Weights of a small transformer language model.
Size: 16 layers, width 256, 4 heads of 64, MLP 1024 tanh GELU.
Training: a variant of Adam for these matrices, 595M tokens, 9083 steps.
MLP neurons of a small language model. Each row is named by its layer, matrix (down: output weights) and neuron, and shows model dimensions 64-255. Each number is 500 + 25 x the weight over its row's rms, rounded and kept within 0 to 999. Numbers have three digits each.
After each neuron's rows, "raises" lists the tokens whose logits its output raises most directly, leaving later layers aside.

L11.down540:500544529490501535495441471506459491488502527518520503467493477503562446515517523528498487481517506517488478484487519487511511511511538483527515481479541477495489562486484522498509496507475481529485469460480522480488511500517500503514490524475529517522445523501527512472488505531492473474513492473459535560453498495552475406499469541533517466454490517505490507470514511495470469438502501509533514513484494528537497514514522505482472525513540496483553522481522482468522425497516505427489490480514483485506515532513486496493473488491482468513476521474502538513495494500481513503
raises: "o", "tt", "ion", "a", "d"

L12.down46:499514524462525546464527542497469484497495511522517545504479483542542530467489480506456513500483515497482488497460503480539508484468526524537528494500521494484465494507510505513512509490516534545523505482568480501505504492484497504510476491464489529525484492494495484532487486532522453471505498502503523517491495486554521497493512495467551525447503476508511548460484504514514536490472504500483471506489524510519513523491543459547489543493477470468508460522509489497481465486484528472532511496517505474488507495490462471443502466483498509530489476561492480519470491502469523545
raises: "s", "ened", "ination", "uss", "sl"

L9.down213:490512470519500495518486523519467501490512494557493500500504550495515494510487493465452499517457489502496519474517528526520523476506486502484473501482470399505486510494493498504516518503480438468467527522514523479502501528442517525485470463512465455509484468500489514495552472493503512518479482553532490468477483499516486505486493517488511462521517495493542529500479472481432539466542461483519518576461480527526538454532510490513508520427521505496543524553551507467498486501454515523549481473526526516498513525547508504547519533521525538490475515495454495487505515530476541504
raises: " died", " occurs", " Location", " chronology", " Former"

L11.down976:455498538501468548517470501525491486495501481565533494488522518494498493529470511495528524534495501509469505483520554491523541485490504544573480532563563509508491544480539506502517515524480511540494458531474527469490479478503513513451493533504466483508502454533512503513533492428448460550497486486543478511468441490518463514514481483531500489489475507449530495452505502507459489510489486489493501500483434482523508492498494479522486518490468524478483511540486515494445532513491468475514510480460502465465501493483532487508507517484504528507502500500461486499489472502479530482
raises: "ished", "ped", "ined", "ced", "ched"

L11.down693:529490476519469536531497501490440545495504514489559509516479522488526501510466479541497466494482487502480469504515458502501497523499473519496484453507528494475513515479478500505520491525476524495561512532493470486468523507496466559529478488449521492523489456561485517453457509523496476510472534548464521520529512505490469457529530493454492531548520475498477480534492506528485463507545533480536481500465513475465502506524486499510527515521484533478493496440486497519496518470462540486498487476490506507565502506526508491550442516445537461525482484527497467514477528468497519489
raises: "stan", "est", "com", "sp", "sl"

L11.down981:507517472487493459505492475532465499527506514463546508465497486511478502540453490486488502503493515496484501502454539509566555529543560512516512520531469518527523530489534471514441463513470522522488500508498512497467509478489492462518471531460477456515491519499482503508514472535531529517492529517509520507474532519498478484445485503473515472498515497483531492503466442506520511510470497495531504476525452474476495464481515515451498456504492497508477500475511494527520530434481493545519495471516505519511504555503520526507511457512483535519502494511495489521477504528570532495
raises: "ca", "ci", "cia", "ious", "Background"

L11.down743:513526455507486519517517524493493505513548480510533510507529533483511487505471553513527502489518537510450494518473525509515512491543490516525561509478489487487500525473505498460487508461468502487519471495528507489470500457480509480482544534474487514498513483445486443508516521512500483541542440504481532482505516467519489483505516517577527486502526526476456489471500489500448472471514529479470468547453487553498478508501489499473502511544493491463510547509476486465498501487518505414461518476529511493509487492470540483502476522492533493514477499521508534480421496519512473511
raises: " They", " These", " However", " Their", " This"

L6.down935:514514480460517524500472492503481534524479490502506459495484543471516500483478472522515505482525510475524464559511504472494506506530527482468511537491467508500513535534474537528477489467498503499495515482521499493570536489508527466511520496472519508518500477506547471522503521493487491507470547508502444512515485440552460484523492535529475486495488464479529465509499507450491486516480490495519508518505479501481476528512468504513482472516515512499484527496455486513486462485432507456504492502508472478484498535563512491522550492526512492563472514494527491465550480466502551552
raises: "rs", "r", "nd", "str", "ns"

L11.down325:501518524496483497471488502440477488475472507520479470521512498505487534503501457517509488458484466519513529518501492483508480482537511499488538535461508532507511522504486488524505488550529500515548481506490507478506479449473496502507546506516492485494494521512514480490495526471479535455512534542524464528477508510543482495505509508510507478491455512488560514531499522491465488522443489471510462506527488461547454515488464481457549492505519517528519513491503479494518478529520480496474534460508512517485500439529515470555477492489497552471504533481466497528478537502465563518
raises: " residents", " leaders", " sides", " members", " countries"

L12.down505:528517469505485480490511483534501473519496462503485508449537530525519539517502529520441501491519506534544513523490482545520477499524484488446503488475499520507532496455532489528497461512545537552514490449511491476558544547520528534519471543494496518459528488481458491514511535501476516467495516510495511486475522526494484486514530478435484530524494507506510468500503509476443499536466470478504515528506472515488515488500479535492508506443506496507465523477515498493504476496486514574480490493518528516514552549460518549494476483480521494468501532545474508497470504510524491498
raises: "ity", "ically", "ices", "ics", "ities"

L12.down286:483506489481486531494458477522529529498527492500502501459477495510502481562528530534506516556488464511503486469512527525512499463493523502489520538520487518497466503482501462515507461573494502522509502531522471465540545559484531474500483533477463490460507537491515491474467474475466476461502501495492506499500508548510506490477499508489472479498502510482461484510497501481472487543490487478448500523488452501490537506464489491513514501548480492455452545482497516509499494525524513519527445490488514500502532491509472542515472505531481519447476520492530525475492457504514501541
raises: "iro", "c", "ro", "ari", "ara"

L4.down206:502484509500522443469504543532484519518495499544551502496501508488495511501528519516488502480469455495477522501487476482485499523528503512452515520471534509488480464454451530501488467492530496507506482497446508466523517517552461507524490506478507531444529521471507500493490499538516502535504499489481486474540529488482490475504544511445495526508496503525461525511512477490459484494481555519490512525515491458505478504460522508545509515523436471487544499526477529508527476472485474538491475478475473467539489502476459497490532555494521476537533492478538480497503511479520530487
raises: "\n\n", " County", " municipality", "cial", " county"

L2.down139:502485455445493508471500505486442537519478475503520528491458547475546498515493480484489455504431481501463494493518534473534492485511528506504496497513520493541521473505540478466511476499522499512493493521517469490485507490548462514529520485446484437488545484469478478494489514487513492517519484451478496529500517497458484487504508492461550510454511516533507532490524504518555488498518539459459479489485488493516537505506487460507536536505486451501471522523492434502518513491515501514499536483514535520493460505532506523497506510483544516555475535569483550461509487456514458471
raises: "ole", " Philippines", "por", "ool", "hip"